config = dict(
    n_layer=8,
    d_model=192,
    n_head=3,
    n_kv_head=1,
    head_dim=64,
    d_mlp=384,
    vocab_size=2048,
    activation='swiglu',
    norm='rmsnorm',
    norm_place='pre',
    norm_eps=1e-05,
    positions='rope',
    rope_base=52300.0,
    rope_fraction=1.0,
    qk_norm=False,
    attn_scale=0.125,
    bias='none',
    tie_embeddings=False,
    parallel_block=False,
    init='trunc',
    init_std_qkv=0.0361,
    init_std_o=0.00903,
    init_std_up=0.0361,
    init_std_down=0.00903,
    optimizer='muon',
    lr=0.0153,
    lr_mult_o=4.0,
    beta1=0.95,
    lr_head=0.00649,
    grad_clip=0.5,
    warmup_steps=200,
    schedule='wsd',
    decay_fraction=0.827,
    decay_shape='linear',
    final_lr_fraction=0.0,
    batch_tokens=32768,
    seq_len=1024,
    doc_mask=False,
    z_loss=1e-05,
    train_tokens=191400000,
    steps=5842,
    dataset='wikipedia_en',
)
MLP neurons of a small language model. Each row is named by its layer, matrix (gate and up: input weights) and neuron, and shows model dimensions 96-191. Each number is 128 + 32 x the weight over its row's rms, rounded and kept within 0 to 255. Numbers have three digits each. A neuron's up and down rows have the sign that makes its largest values positive.
After each neuron's rows, "fires on" lists the tokens most often at its 100 highest values on Wikipedia text that the model never trained on. A number after a token or word is its count.

L2.gate246:095162074064132123132152128106129124130177100102162141123109141166137107152145117061137122162144112194181067143151140106126180150125208149112109070038180085111077132117177142145131170104125096118180145090157080143134139131134152137096131151143157136125130173098099113118056140085127123131
L2.up246:067184131057137112098143155079141092126131086150121130182112120191122139152124167185144106139174145173133108112115116147060126139104174110131132088054135120168121129077149118130123115087093120118116136094178143102167163169147137062169127139139140146138103213126125157117099165104151122125
fires on: "rig" 28, "eg" 17, "reg" 13, "per " 12, "ag" 6

L2.gate227:119189206202188132156116117141143080092120155120141148139141101117152144070138176102070131123132160115201091086175137085043128123098114137101203146098160159131084168094171131117132110120189139143122131101093148171082164138118150169143153122119149100152136124119092130128183066094114109099
L2.up227:143174210135208130118153094121085080112165192174147122153090089119142137129138067115143116078113179192152093161210114133114130120091104146125214149154128111140132123089122162139137091080071074169145131092098179170086167120158179123146137131095140101089125068118171126129159077134110073161
fires on: "\"" 34, "'" 31, "/ " 9, "." 8

L2.gate146:087162148170097155131104128154174093131148110127134144105096125054130091118072184129131141092129106086143101139163128098051175127096125119132163148142167090145169126101205126075079083111111123141133163135055196168107136090099156150145129090101086170107090135072147205137112147131077136108
L2.up146:100177165168125132116133131143180098133147094086155105105129135095150134123076193139137143116098117121130073139160104114059133122074124101167126091153196083173134148142189132056131123158114094111122171129076180149147149118096158130115128103095091179110124159079126180146111165146091173090
fires on: "ouse" 24, "Democr" 18, "', " 15, "politic" 13, "itic" 6

L2.gate164:116135107185104141136191138140152150093072157062185149177209139081148176162118153101148126143220105161132077102121127173125075101118086087079065160200179175112101146100122123152148150145132116129099113118112101134134120150178107105164123154158157159100192093156110096139132142153089151072
L2.up164:080185110173157167119139169111101140083058145068189142141137172155156140140175213150194076152170100143123109104092143126115129134106129126101114114152135111109129161127177108099104173112107135163087149126113092150130117096153143099123118188139141113079170134129173140151111108178041165125
fires on: "ain" 52, "ort" 36, "port" 8

L2.gate295:109103119130154144166097108134130183215107045160093101103129209107133115102109098148099189111098123122100148101093175120053122167152139141151195156125152171152180065197151084126115138116140122154099198073103115124103107140175103113103124184094157094097120127126162110043117178121134133128
L2.up295:128227163079157175080154118134141175155175147131117124150099099116185115160133103146104107137107147110080089098134212087171157149131151103126190082191128131184069085109130089141098134116092151150085086107202175094166074153131086138110158093112148161096109121130101148090106119145168122100
fires on: "mis" 18, "Mc" 14, "Sy" 13, "Ag" 10, "Ad" 8, "== " 8

L2.gate289:124067147201080114187124057148110154099095061076076154120159121092107107084148146143145164155142169054130094166151116152149123144128141087115097178164148098168124138162170145164133142065162149104134179107152110157148141121143136129154109145076065147165141096194127132140096152153114191084
L2.up289:092118179142072111163092094132145111111090087061053137116128104059159117113149147142175115131192154109075068157133140125143086126153142124079121138157174135179158157152169144164162174127159111054133162169127152142136155159148121173160159143074072157103145087178170104120119109108111203117
fires on: "\n\n" 22, "===" 15, "The " 8, "== " 7, "age " 6

L2.gate279:142092118122158150164104131183141116138087199123121146107164154182107116118155148143125193110138142134089122123179172154080163165083125180114117121045177130059081128134130173124130130107131131126147117086151142127138137133135169126143202196117141071122122146129111127142092184091157052083
L2.up279:129127154101186127131156137154175129125161071088160104112137125177157139102145123122183166162194101180127069087085089176127113142083134106194123166034159167153098147114111102116111065131150129125130086114165102133137110192111158075114170134125119085073118186162080126157134100075165085138
fires on: "ate " 20, "also " 14, "ine " 9, "or " 9, "orig" 5

L2.gate207:141106156174129165111146104086110194145090133200100150155132139147114080141085103089139136194150147169123147168144183168104169105128126129129141159083085148108123126138114160143125170124193136077089126092153164094104088089138120123098208189147123080114113151142200125106122087072094189105
L2.up207:106093175134147123127097133079120140102142159109108143136156146161145035158128109160120095155138152188131153185176135174125179082058175136090123155178145178095142146135132125151173142170166142134161169136102112100091099151116079104127150179119097081110099159127203134137162140098090155118
fires on: "to " 83, "would " 16

L2.gate284:125182148119121135135144134134161147120132099168155146081117114116101177131106177115140120127176076127130078182048145138075072124155147120104108164101127121146126114098141126145157086112165118090176081092118135136130104133093138160136096097135106174097099146148134120021141118062156072132
L2.up284:122163153145164097164103110174151149150136136110099165065125096097107142130115155086142157139142081132117106210083177163130116131153109201141132182011125118149081111105148148106127126128133133090176116103098159107111109115123122177090141142174054166086072079158166175073221102060178112070
fires on: "-" 54, "ran" 20, "od" 5, "d" 5, "ros" 5

L2.gate119:169126135141124085166093054172186153126183135137124137203121116107140124138156121107144170180155099129102127177196120171137126152105133134123109142098061027188136101140103157082164136144123089140099130154100149156164132137119139091106182047117121145170142055127138145179165126161117158057
L2.up119:164103172186179096168184113154132063156118099140080119062106125156181120130153125172197177193130093162176125148117091141080164154145096101105087127143155193098100129098140089134115108118090124116140091129059179196144074123104125106101155124151149129126066138036112135105102079132151086093
fires on: "| " 20, "ze " 15, "als " 15, "did " 6

L2.gate201:151174138163109149140146094095123170145110063105111137128105137098074116127115142111138163026127156111142121092203152124156110169176142142163139121136124101136070108144105129102124090133126128097088121138112137121076142175140118100155132140089139115116159156130101111159117085141128031086
L2.up201:141164133129156147115105142037162172143119093105081151138156153103098126137122163064144163037095179092173181110218093096147106118154160175126167149161141141126107130150127161122092095128086093104059175076089147139068120139141113100135097130059156149131172159113117096132158100168124084063
fires on: "De" 28, "Republ" 14, "de" 13, "Pa" 7

L2.gate292:121073104138113195171119120110178158099076149120112122096121129106176144133082153149144120136123097161111112171055165107137110172195137149126066202112171128149140070140104161131166131129142129110128125093148184125168106113141147101101175138157072089118132090134156105123085140092175173219
L2.up292:099155140140062164075140161114144174143084124138091106094066099065112144131124121123154159079149087163087137167032141086098087127192096120178092101104121093164124094109137101148167130138141115112067115155117151103160110123115144173134144110114155142144127132071116088168116096144167155147
fires on: "ah" 43, "ath" 39, "″" 8, "′" 8

L2.gate360:109186112116094118111108129108136120156138183162123070099132147181163156108139157159167122146106145049138118130048114081133104166184110215155109135132115151148165099153137091123148109146168135159116151093132118110163130179112172117136118113082087151111138092197085127058140120146163156169
L2.up360:089188124069163104077198180164131092124134091087106130072127127100136095143114103137111150142124115109073126164112100091082124109128139092106176111139124137107091099071107103125092145097107142144117141094135140074172090081179188128132095082135143199097111160152111129076031124114131071125
fires on: "g" 72, "Am" 8, "G" 7, "ask" 5

L2.gate230:147136101153101121135172092130101165125191162069121180072072109173058139089100110121111102116109155171185151151128078177137088103118206109163134103111197183086075145130124109114167115146132105167102157115166137151147196103143134126121126109100111087159071087124112108135083135160095151088
L2.up230:130142139126118159160109133173117136136123153083137099171130101184089141103105093106089108138089194143183076080205135186164166109104132113104100105130145092101097169111163186110148132129150100110063133145116127144132145126168113128122156136066112092174112092099145086200159157173134142136
fires on: "gre" 22, "tre" 22, "larg" 16, "bre" 12, "Me" 9, "Stre" 8

L2.gate134:076110199127127126163189201113140133101048123126124106119070091152128146152104114148147148140139070163109108129174086123097138132180104085143134141129133069137147136145110154098127090134108087152137137111096207111105079164123090157118095090075159096142144135152153113134094195109089087151
L2.up134:122158155157154153167182147123159124096108103085204167116118130171171120156091067128160116144075083125145176096151100151079108154131118093183136151141127124122131072155081137153112100059114143109144148156093186162100130170091138123151114084075194067111140189143161184181090171081088111184
fires on: "develop" 18, "Democr" 18, "establ" 10, "lead" 8, "own" 8